config.yaml
n_layer: 12
parallel_block: false
init_std_up: 0.0447
MLP neurons of a small language model. Each row is named by its layer, matrix (gate and up: input weights) and neuron, and shows model dimensions 48-111. Each number is 50 + 10 x the weight over its row's rms, rounded and kept within 0 to 99. A neuron's up and down rows have the sign that makes its largest values positive.
A block is one neuron, or neurons of one layer that tend to fire together. Before each block is what it responds to, as a language model described it from the Wikipedia text at the highest values.

Description: Later subword pieces or second words inside proper names of people and places, e.g. Dewe-y, Seym-our, Ewood Park, Marsh Creek.
L6.gate49:62 33 39 45 47 45 30 53 50 50 62 49 37 66 49 60 41 54 63 47 39 44 23 53 69 45 61 44 49 39 41 47 42 48 46 62 51 43 42 55 46 44 52 43 54 45 42 46 63 52 70 56 53 63 35 70 44 65 49 44 50 45 46 50
L6.up49:44 21 48 68 52 68 67 42 50 42 56 60 53 33 56 61 23 44 47 58 58 62 36 51 50 58 55 42 33 46 54 45 50 46 38 56 55 68 41 46 57 42 43 51 38 51 44 60 32 53 43 55 42 54 44 49 61 63 46 55 51 70 58 47
L6.gate75:44 41 46 41 55 54 57 58 53 47 63 52 43 49 58 42 51 36 36 52 59 40 42 44 66 43 38 51 46 48 40 55 42 39 67 75 57 38 58 54 26 63 53 34 50 68 56 41 47 44 44 54 46 57 51 54 48 47 50 58 33 46 59 55
L6.up75:50 52 43 21 51 50 48 57 47 44 66 45 57 42 40 63 72 49 48 66 49 48 66 58 60 53 54 46 53 51 44 64 35 54 55 29 65 58 61 29 40 50 41 48 53 48 48 53 41 63 48 35 49 63 32 45 40 36 39 33 46 53 46 47

Description: Tokens early in wiki table rows and headers, mostly sports stats, such as a pipe after Date, periods in No. or 12.5, and word pieces; also both.
L3.gate234:34 34 65 58 57 67 45 63 44 40 44 54 50 49 35 51 45 45 58 62 44 54 57 54 44 37 32 37 54 33 50 56 27 39 57 32 67 54 39 50 73 52 54 40 42 58 48 67 64 57 52 53 54 43 46 40 69 52 36 67 38 51 58 42
L3.up234:38 45 55 43 43 51 53 66 57 35 39 56 46 59 37 61 45 45 36 49 42 57 65 30 45 59 46 40 43 47 42 81 40 49 77 34 63 56 51 32 67 44 58 40 36 37 55 43 41 60 53 38 49 55 59 72 61 60 58 65 62 55 41 49
L3.gate283:51 43 61 34 55 44 45 51 48 47 52 64 47 68 40 51 54 39 58 45 45 57 53 49 64 54 55 55 35 33 55 72 37 61 62 41 68 31 42 47 43 58 53 55 57 35 49 63 52 48 48 63 54 20 40 37 48 52 60 46 54 32 49 42
L3.up283:56 61 62 52 44 44 39 52 48 43 35 51 44 48 39 62 55 56 47 54 50 36 45 61 75 57 52 54 39 62 53 81 43 45 66 48 48 62 51 58 63 50 56 27 33 44 49 45 55 53 49 41 65 49 50 46 50 58 49 63 55 46 55 53
L3.gate310:61 50 44 62 48 52 49 51 67 52 42 39 58 53 51 66 43 55 55 54 49 66 42 74 48 48 50 75 41 47 46 74 29 41 68 50 52 59 48 47 50 56 65 42 55 51 42 68 51 42 49 58 35 45 46 62 51 55 56 55 53 47 50 21
L3.up310:51 62 57 66 52 45 44 56 58 52 48 58 27 44 70 51 40 50 32 47 42 61 61 68 45 41 63 53 59 52 30 53 32 47 76 42 49 48 41 55 34 66 47 56 64 45 53 52 33 59 49 52 52 48 63 52 55 45 45 58 74 42 62 45
L3.gate347:50 40 51 62 48 51 39 53 56 42 48 56 57 53 29 49 39 66 57 62 44 47 46 42 66 29 56 58 40 44 67 60 32 56 52 27 43 46 50 74 53 42 47 35 44 50 60 42 28 48 57 56 53 40 41 48 45 39 53 48 44 51 55 42
L3.up347:33 36 53 34 63 31 45 28 37 56 54 32 50 70 48 55 47 54 50 54 67 43 47 58 40 64 38 52 48 44 49 48 34 57 53 37 54 58 48 57 36 56 54 39 57 67 63 50 48 50 56 59 57 65 44 56 52 57 52 39 58 49 58 65

Description: Final subword pieces that complete a word split across tokens, such as illegiti-mate, respect-able, cheerlea-ding; also possessive apostrophes and the last digit of years like 2015.
L5.gate4:42 58 37 49 57 45 63 36 50 54 37 52 59 54 66 55 43 43 76 41 39 51 38 48 53 52 48 62 56 50 36 55 65 34 47 53 53 63 47 60 50 67 36 67 37 37 57 61 45 68 53 39 51 73 49 56 53 44 45 23 47 51 40 51
L5.up4:46 66 49 53 59 47 65 44 28 47 34 53 55 48 53 47 48 32 52 58 53 56 39 60 54 66 60 62 46 58 32 58 61 54 56 48 44 69 56 60 59 49 51 54 52 36 45 46 40 59 33 52 61 60 53 50 41 43 30 46 35 64 20 50
L5.gate28:54 69 37 56 41 57 60 54 52 50 58 52 53 47 49 68 28 47 42 38 49 59 38 54 57 58 53 45 65 68 51 70 56 16 53 42 55 56 37 56 65 38 75 43 43 52 70 59 41 61 53 46 59 70 52 43 43 53 49 65 57 34 33 70
L5.up28:41 59 52 44 48 57 47 48 54 64 52 53 35 61 48 47 58 40 58 47 46 66 40 40 47 58 73 48 34 55 48 53 43 57 48 58 57 41 55 46 33 39 46 52 54 44 61 48 35 43 69 53 47 74 33 65 60 44 63 43 54 54 43 55
L5.gate41:42 49 28 52 46 50 41 50 37 67 66 50 33 54 46 53 54 29 43 47 64 40 57 63 40 39 52 34 44 51 48 47 44 28 56 50 38 74 46 53 46 43 49 55 59 31 45 49 43 41 62 42 44 49 47 49 31 78 55 53 59 58 41 50
L5.up41:39 66 36 48 47 51 48 47 58 53 50 43 46 55 59 46 61 45 50 51 45 41 36 52 41 38 41 52 44 65 47 45 56 61 36 55 48 57 67 54 49 50 46 63 57 48 35 48 63 38 53 36 57 48 62 45 38 73 46 60 80 53 58 48
L5.gate312:58 59 50 50 53 59 30 37 49 54 44 68 26 58 52 54 79 49 49 52 46 60 53 65 59 51 55 51 70 52 73 27 44 49 54 45 47 64 51 56 50 48 48 47 63 48 68 46 29 45 58 61 40 58 66 50 49 57 43 53 52 69 56 47
L5.up312:66 58 44 49 61 47 46 53 39 50 60 52 49 44 44 70 41 24 58 58 53 54 49 63 43 59 34 61 57 60 51 38 44 48 63 36 66 41 41 56 37 81 59 50 50 49 39 46 49 51 31 52 56 48 44 39 57 27 43 53 36 45 45 49
L5.gate411:43 64 38 46 47 53 58 61 53 62 33 59 45 43 37 57 61 57 50 43 42 37 52 53 45 58 43 39 59 49 34 37 52 43 32 58 25 47 56 53 50 57 52 43 51 45 45 55 49 43 66 57 42 63 57 40 42 44 56 49 51 65 35 47
L5.up411:55 65 55 52 44 64 53 30 50 43 51 49 42 47 50 53 44 49 73 50 45 54 52 33 40 42 41 42 49 49 64 48 65 36 56 50 29 50 44 52 41 53 59 43 50 44 49 47 49 44 65 52 40 63 46 50 53 69 45 51 55 33 54 54
L5.gate525:35 59 48 39 43 54 50 47 58 61 59 46 37 56 62 50 36 52 53 63 41 55 63 57 59 44 53 56 53 44 76 53 37 34 54 52 57 45 33 68 32 59 49 45 35 54 43 43 38 31 49 52 56 50 69 58 50 63 27 42 56 46 43 55
L5.up525:52 53 53 51 40 41 59 45 33 58 43 66 53 58 50 48 46 53 52 53 50 57 37 49 59 62 42 63 54 72 50 51 52 45 54 58 47 37 48 52 56 43 47 64 50 42 47 48 59 47 55 42 53 44 56 43 67 54 52 26 65 46 37 50
L5.gate538:25 67 40 58 57 47 51 57 54 32 61 53 55 65 48 60 46 48 45 54 51 37 47 54 62 51 56 63 63 65 42 49 62 31 48 30 42 40 33 50 59 40 42 64 55 70 39 50 49 43 53 43 53 74 53 48 58 48 44 55 44 40 42 48
L5.up538:40 52 60 65 48 66 53 59 61 55 56 51 50 45 36 77 41 44 44 54 57 51 40 55 59 40 56 47 42 59 59 39 60 27 43 47 52 56 59 56 52 82 42 61 42 47 40 42 39 36 56 52 56 73 47 61 42 46 44 49 62 45 31 40
L5.gate629:50 44 41 53 55 58 59 46 27 45 43 46 42 51 44 65 63 58 50 46 50 54 40 48 51 49 51 54 53 48 33 50 48 30 61 45 67 47 58 55 45 55 49 54 38 51 47 54 52 51 36 48 53 80 55 42 47 59 49 49 32 61 44 51
L5.up629:38 54 56 46 27 50 42 55 51 50 57 54 30 28 69 73 54 43 66 48 46 62 47 27 48 52 62 71 64 37 61 44 46 49 57 71 61 55 51 58 50 50 52 59 55 35 61 37 46 47 38 42 40 59 58 53 43 61 50 46 33 49 25 62

Description: Final word-piece that completes a multi-token proper noun, such as a place, club, or surname: Chattanoo-ga, Urugu-ay, Toba-go, Redgra-ve.
L5.gate131:62 49 49 32 33 70 40 56 42 59 49 50 46 58 58 39 56 50 72 48 37 34 64 53 53 44 43 58 57 43 44 35 52 45 49 52 45 72 63 40 67 54 28 47 60 55 47 69 41 58 56 48 42 50 47 45 42 41 41 58 61 69 45 35
L5.up131:53 59 32 36 53 58 57 38 40 68 44 54 45 47 56 73 36 49 67 46 46 47 63 55 52 40 52 64 45 38 66 44 51 24 39 39 45 48 51 33 70 57 46 42 49 60 60 57 48 49 49 66 45 52 64 65 45 59 56 47 46 52 51 52
L5.gate241:41 54 50 54 42 45 47 52 37 38 40 71 33 54 51 52 43 38 69 65 45 51 33 46 36 52 39 55 50 49 13 45 57 34 62 44 37 35 52 36 52 49 47 34 53 50 56 60 61 54 53 50 51 70 58 52 24 44 35 57 40 47 43 51
L5.up241:44 50 36 54 54 54 57 53 62 66 54 52 36 41 48 43 53 39 55 56 34 65 36 47 56 38 45 44 54 40 50 37 53 40 66 51 52 32 40 65 30 43 37 40 22 47 43 30 58 54 53 50 64 53 54 64 43 55 41 63 59 58 55 49
L5.gate311:34 57 39 51 42 52 50 45 44 60 52 46 50 47 63 68 65 52 57 38 50 36 70 52 66 60 58 58 49 53 34 51 40 26 39 43 44 73 50 60 66 42 40 47 54 48 51 37 43 62 45 32 54 61 71 51 45 45 49 60 49 56 44 54
L5.up311:62 33 65 62 68 46 57 39 52 46 66 55 35 37 48 65 71 55 46 54 51 49 31 57 48 32 58 58 47 50 42 51 55 49 54 45 68 39 51 45 56 55 55 61 51 23 56 56 37 33 56 69 42 60 52 65 36 56 53 51 64 34 54 59
L5.gate336:42 65 50 72 56 60 52 42 39 67 57 31 46 64 62 51 47 52 71 34 46 48 42 41 55 57 40 52 49 37 35 59 41 69 52 46 60 56 48 57 25 54 51 50 36 48 51 50 42 39 38 59 60 58 49 56 43 52 51 52 59 68 40 57
L5.up336:43 60 50 50 76 52 61 51 50 40 37 40 48 60 52 54 63 42 44 52 41 54 33 49 36 49 68 51 53 46 29 57 52 58 46 42 51 61 62 61 49 52 49 53 45 55 36 51 69 51 29 60 51 57 62 53 39 57 53 45 36 63 40 67
L5.gate349:42 60 62 57 67 69 53 64 53 39 39 43 62 50 67 40 46 25 44 64 53 54 39 66 51 38 53 43 49 46 49 53 59 25 68 74 41 70 37 45 44 51 68 40 56 33 55 56 74 40 45 57 38 58 48 46 66 59 47 39 44 34 64 47
L5.up349:40 55 56 44 40 41 41 62 60 50 45 34 42 42 52 47 46 55 54 57 62 53 49 70 54 62 60 43 45 57 40 28 69 49 49 43 47 59 40 58 59 37 40 57 30 58 60 32 58 39 43 49 58 53 42 55 35 23 59 36 75 32 51 80
L5.gate419:51 54 52 39 58 51 55 39 51 53 40 49 62 56 66 56 71 47 69 49 63 39 40 56 53 65 58 61 48 58 41 32 45 53 60 57 49 38 39 51 52 47 58 67 49 52 59 44 49 47 58 29 40 69 71 59 46 40 36 44 61 45 28 54
L5.up419:60 70 58 49 60 62 53 36 32 66 66 54 58 70 66 56 53 53 62 46 38 63 45 53 49 43 45 55 51 42 32 29 48 34 59 50 65 41 49 68 55 55 55 51 53 42 59 51 55 53 56 43 55 52 49 54 57 46 49 35 42 48 48 48
L5.gate487:55 44 50 46 43 52 55 63 47 50 51 39 47 43 53 36 55 45 44 44 56 51 22 49 47 31 46 50 36 47 56 50 44 31 61 40 33 40 37 53 69 58 27 57 35 47 61 53 75 39 46 52 50 74 66 49 71 45 34 41 57 51 54 68
L5.up487:55 62 61 60 45 47 59 32 60 43 62 60 67 52 49 45 59 62 80 44 43 46 63 36 58 62 47 67 61 57 51 58 67 52 66 30 41 64 43 42 36 58 36 50 52 46 73 62 45 38 47 54 51 55 48 68 40 70 48 61 69 31 44 55
L5.gate500:34 42 47 45 62 70 43 61 54 41 40 33 22 50 62 45 57 48 58 45 46 46 60 49 40 59 55 55 39 24 49 39 54 54 49 35 39 55 51 56 66 38 47 48 51 30 50 47 47 74 62 53 47 54 65 38 48 71 40 55 52 52 43 42
L5.up500:56 68 47 62 51 48 62 60 55 72 66 52 45 52 59 58 56 50 67 56 69 50 34 48 53 37 58 54 48 40 42 45 56 45 57 54 45 53 57 35 56 38 33 42 45 38 52 56 43 62 43 54 46 49 64 63 39 58 45 40 45 58 35 54

Description: Markup at the start of a new table row or list item, such as the first pipe after a year or rank, list dashes, and the line break before a == heading.
L6.gate338:31 61 60 45 53 46 61 37 43 44 57 46 52 52 45 42 34 55 62 43 45 54 53 46 52 56 55 62 64 55 23 45 55 45 57 40 60 48 56 32 43 38 61 44 50 55 54 53 68 45 39 59 63 49 54 45 42 58 51 35 43 46 54 54
L6.up338:48 37 55 54 47 36 70 51 40 41 66 54 46 50 54 48 41 51 44 40 41 38 32 55 46 62 70 51 46 48 42 35 30 37 36 42 41 48 56 50 59 44 57 50 48 32 69 46 36 34 46 55 57 67 57 60 52 43 46 49 74 48 70 70
L6.gate602:36 65 57 49 42 41 47 55 58 44 44 66 45 50 54 46 50 39 28 49 48 47 32 55 35 50 35 42 53 47 47 56 52 33 67 33 66 39 50 47 60 62 49 54 53 61 55 48 31 42 46 52 55 49 59 64 38 47 50 53 56 53 62 36
L6.up602:59 25 52 42 65 41 56 61 50 55 43 63 56 69 51 41 44 62 55 46 40 48 59 46 69 46 44 61 59 59 41 47 49 39 55 49 49 46 37 49 45 43 40 54 41 46 61 39 44 38 64 67 55 39 54 38 52 60 53 52 67 44 56 60

Description: Mostly the "as" completing "as well as", and tokens right after a year or number: table pipes, dashes, and code or word pieces.
L5.gate50:47 55 45 44 36 50 60 36 45 33 35 57 38 37 59 35 62 56 50 55 55 43 39 61 49 55 52 32 51 58 48 40 63 42 43 27 52 29 50 36 41 55 56 45 55 55 53 46 35 47 59 57 63 62 55 47 41 34 16 50 51 42 43 43
L5.up50:39 50 40 41 46 45 42 49 44 51 51 42 60 55 43 29 49 58 42 51 59 51 54 62 68 37 39 71 55 63 36 35 64 39 50 34 40 42 44 46 41 52 33 51 39 50 45 52 70 47 47 71 62 52 39 48 42 41 60 49 52 75 65 54
L5.gate51:51 52 46 46 53 52 49 34 31 48 41 54 44 42 59 57 40 55 43 30 38 43 63 58 46 45 37 49 42 49 57 42 51 52 62 56 60 69 65 45 47 55 45 62 54 47 34 51 58 66 66 56 47 43 67 54 58 50 56 48 71 58 45 56
L5.up51:67 40 65 64 49 53 51 70 43 70 50 37 52 42 42 55 47 71 59 48 44 53 40 43 52 67 42 49 53 16 53 63 33 39 47 48 66 71 44 51 39 46 56 49 65 67 53 40 67 56 48 31 55 56 62 40 50 45 38 69 52 59 50 44
L5.gate70:53 55 70 59 38 55 53 35 34 55 56 51 49 52 48 30 48 58 40 49 60 40 63 53 50 28 66 43 56 48 41 42 55 57 54 52 56 58 53 38 56 40 60 43 37 54 58 58 42 50 48 60 49 40 44 41 43 45 46 40 55 53 71 57
L5.up70:55 49 64 48 44 57 46 33 61 62 61 57 39 67 48 52 42 55 46 30 55 45 56 46 66 52 40 28 51 54 42 29 45 40 47 57 59 68 63 42 61 54 62 44 56 46 55 68 40 52 55 73 49 56 43 51 42 46 50 70 50 54 63 53
L5.gate346:57 51 53 59 43 37 70 59 51 51 34 48 42 55 41 32 35 53 56 49 47 45 52 43 57 43 49 31 53 50 53 58 45 51 60 49 66 40 68 47 39 31 35 47 41 51 56 55 43 64 56 57 57 47 39 20 58 46 40 65 73 74 53 51
L5.up346:54 60 29 57 32 36 57 34 47 53 44 60 44 53 45 44 44 44 63 48 49 39 62 54 57 49 45 58 58 54 48 53 46 48 48 36 62 36 52 51 48 54 47 49 43 52 46 38 40 56 44 63 58 66 26 50 46 44 68 52 62 57 43 69
L5.gate410:56 47 56 61 54 55 48 28 50 68 37 53 58 50 38 56 44 49 50 52 57 33 48 64 58 38 50 42 36 57 45 47 54 30 48 47 39 51 61 62 55 43 36 57 58 49 34 35 45 44 68 52 51 58 43 53 35 49 45 39 56 33 22 56
L5.up410:50 44 60 44 16 58 41 32 46 58 45 46 49 50 59 64 38 42 42 45 68 35 50 59 58 45 48 24 25 57 44 51 43 54 40 41 57 39 59 50 61 44 53 57 50 43 53 59 46 48 48 42 61 57 42 62 47 40 57 46 57 65 58 45
L5.gate501:50 39 62 54 37 46 62 37 83 46 37 53 45 38 46 38 44 52 56 45 56 27 54 52 38 50 56 41 51 61 51 41 48 43 49 52 43 54 53 47 60 44 41 37 37 54 49 50 42 39 63 40 55 44 59 59 36 41 60 50 66 50 47 39
L5.up501:35 20 54 45 46 54 48 56 50 45 51 49 31 42 56 31 48 49 46 25 52 34 64 48 58 36 58 28 47 47 44 42 63 46 54 37 54 41 49 41 42 42 56 25 52 22 55 45 35 49 58 59 70 51 29 51 52 35 54 50 72 51 39 51
L5.gate541:46 61 43 50 40 57 49 73 59 39 62 50 24 57 58 50 42 46 51 42 44 51 53 62 57 71 59 42 45 60 45 42 55 53 61 30 39 42 69 42 44 59 58 53 33 53 52 56 62 45 34 47 41 67 47 66 56 44 43 60 58 29 64 46
L5.up541:57 55 57 58 36 57 40 72 49 58 51 38 49 52 46 57 76 53 38 33 55 47 50 55 34 45 49 40 59 42 49 59 34 32 64 46 47 49 44 53 58 48 55 64 54 52 56 46 46 51 51 69 54 55 35 58 68 42 46 58 48 34 58 49
L5.gate635:61 51 49 52 66 53 42 69 41 60 69 46 41 57 63 61 49 39 37 46 67 37 53 64 58 51 55 68 59 39 55 29 40 62 50 30 64 57 42 50 58 61 52 65 51 40 53 50 51 40 45 59 70 47 38 57 39 52 57 55 51 55 57 50
L5.up635:41 59 58 59 49 45 43 54 57 48 47 48 54 50 33 57 49 49 49 37 38 54 44 49 47 60 62 49 51 40 44 58 44 54 45 44 48 38 55 33 62 50 59 59 33 44 62 54 37 36 32 65 42 43 55 38 54 49 66 46 42 59 65 54

Description: Line-initial dash opening the first list item after a Wikipedia heading (Bibliography, Personnel, College career); also possessive or quote apostrophes and table-header tokens.
L3.gate502:42 54 54 46 47 43 62 57 56 35 60 62 47 47 55 62 33 54 35 42 68 54 62 56 56 57 43 44 61 59 48 60 40 40 44 68 60 52 39 43 68 45 60 27 44 54 62 54 64 58 28 64 58 54 38 57 57 71 41 44 42 57 56 34
L3.up502:45 50 54 51 47 56 49 61 41 48 51 58 49 58 50 60 27 46 50 58 52 53 49 53 60 61 55 37 68 44 65 68 36 42 49 39 58 48 39 55 60 61 55 55 50 58 44 46 34 64 32 56 63 40 41 57 23 43 38 60 61 46 55 65
L3.gate520:50 56 60 43 56 50 46 49 53 46 57 68 49 72 58 46 54 49 48 61 54 62 51 65 69 62 32 36 64 37 50 58 34 38 53 65 51 43 53 45 53 49 52 52 65 37 50 70 47 51 71 62 41 66 43 70 43 43 49 52 36 44 41 42
L3.up520:41 55 40 47 42 34 60 37 36 45 41 61 38 44 69 57 50 40 32 52 54 53 71 30 33 54 49 68 46 31 51 51 52 39 38 52 47 56 47 62 48 56 50 70 43 53 46 60 51 52 29 62 45 45 51 40 53 58 50 43 59 50 52 66
L3.gate524:55 60 65 46 43 59 53 44 36 54 25 53 61 50 44 55 54 59 61 57 32 59 43 48 45 54 43 50 39 38 62 45 66 59 60 52 34 51 58 56 46 60 43 38 34 44 38 51 52 57 46 63 50 24 64 51 61 39 53 44 59 34 37 51
L3.up524:42 56 29 51 48 69 48 75 39 75 40 57 22 57 42 42 57 30 43 55 58 52 62 48 67 49 49 33 47 61 44 50 51 36 49 51 55 55 48 59 56 52 73 63 65 62 59 40 57 39 41 45 54 55 38 52 63 42 36 48 35 70 61 52
L3.gate559:56 51 42 73 52 60 64 48 46 48 42 53 37 56 56 54 43 45 48 54 59 41 50 57 51 47 53 43 43 47 64 46 49 42 59 54 48 64 54 62 49 61 64 45 25 56 51 40 52 46 37 60 50 43 41 27 51 43 57 52 50 46 45 65
L3.up559:62 47 35 47 49 34 55 36 34 48 43 52 44 47 40 45 50 63 76 61 43 47 51 36 43 41 65 42 64 41 50 58 64 54 32 59 44 52 51 53 36 63 47 51 50 37 53 41 53 52 59 71 61 51 49 44 53 54 33 31 57 27 43 46

Description: Apostrophe before s in possessive organization names like Women's, People's Republic, Children's Choir, plus word-internal pieces of proper names such as Hip-Hop, Sacramento.
L6.gate121:47 45 53 42 38 60 47 62 51 57 79 56 62 35 37 42 38 56 57 34 45 55 45 39 59 46 55 45 56 54 60 38 61 62 36 49 39 47 39 43 47 48 47 65 41 39 36 49 42 36 50 50 39 31 58 47 34 58 44 49 42 61 46 47
L6.up121:45 49 46 59 44 51 60 50 44 76 60 42 67 53 42 51 38 57 65 54 48 42 42 66 68 51 42 46 35 64 68 50 50 50 41 55 32 68 50 36 29 51 39 56 32 54 48 27 71 46 44 51 49 39 53 57 52 59 60 45 54 56 50 26
L6.gate330:49 56 53 50 67 58 52 64 38 54 41 43 48 52 61 58 51 52 57 67 63 31 27 34 52 46 53 63 43 59 64 47 51 42 55 32 25 47 53 54 46 62 62 52 66 53 42 46 57 41 51 57 53 72 66 42 49 52 45 56 64 57 25 51
L6.up330:47 54 54 58 65 47 54 31 60 45 49 41 52 51 43 41 51 46 65 50 63 43 34 50 56 52 51 32 29 42 40 44 47 22 57 48 39 47 49 58 50 33 52 62 48 58 40 34 58 35 55 59 55 43 48 45 47 46 61 73 50 42 36 59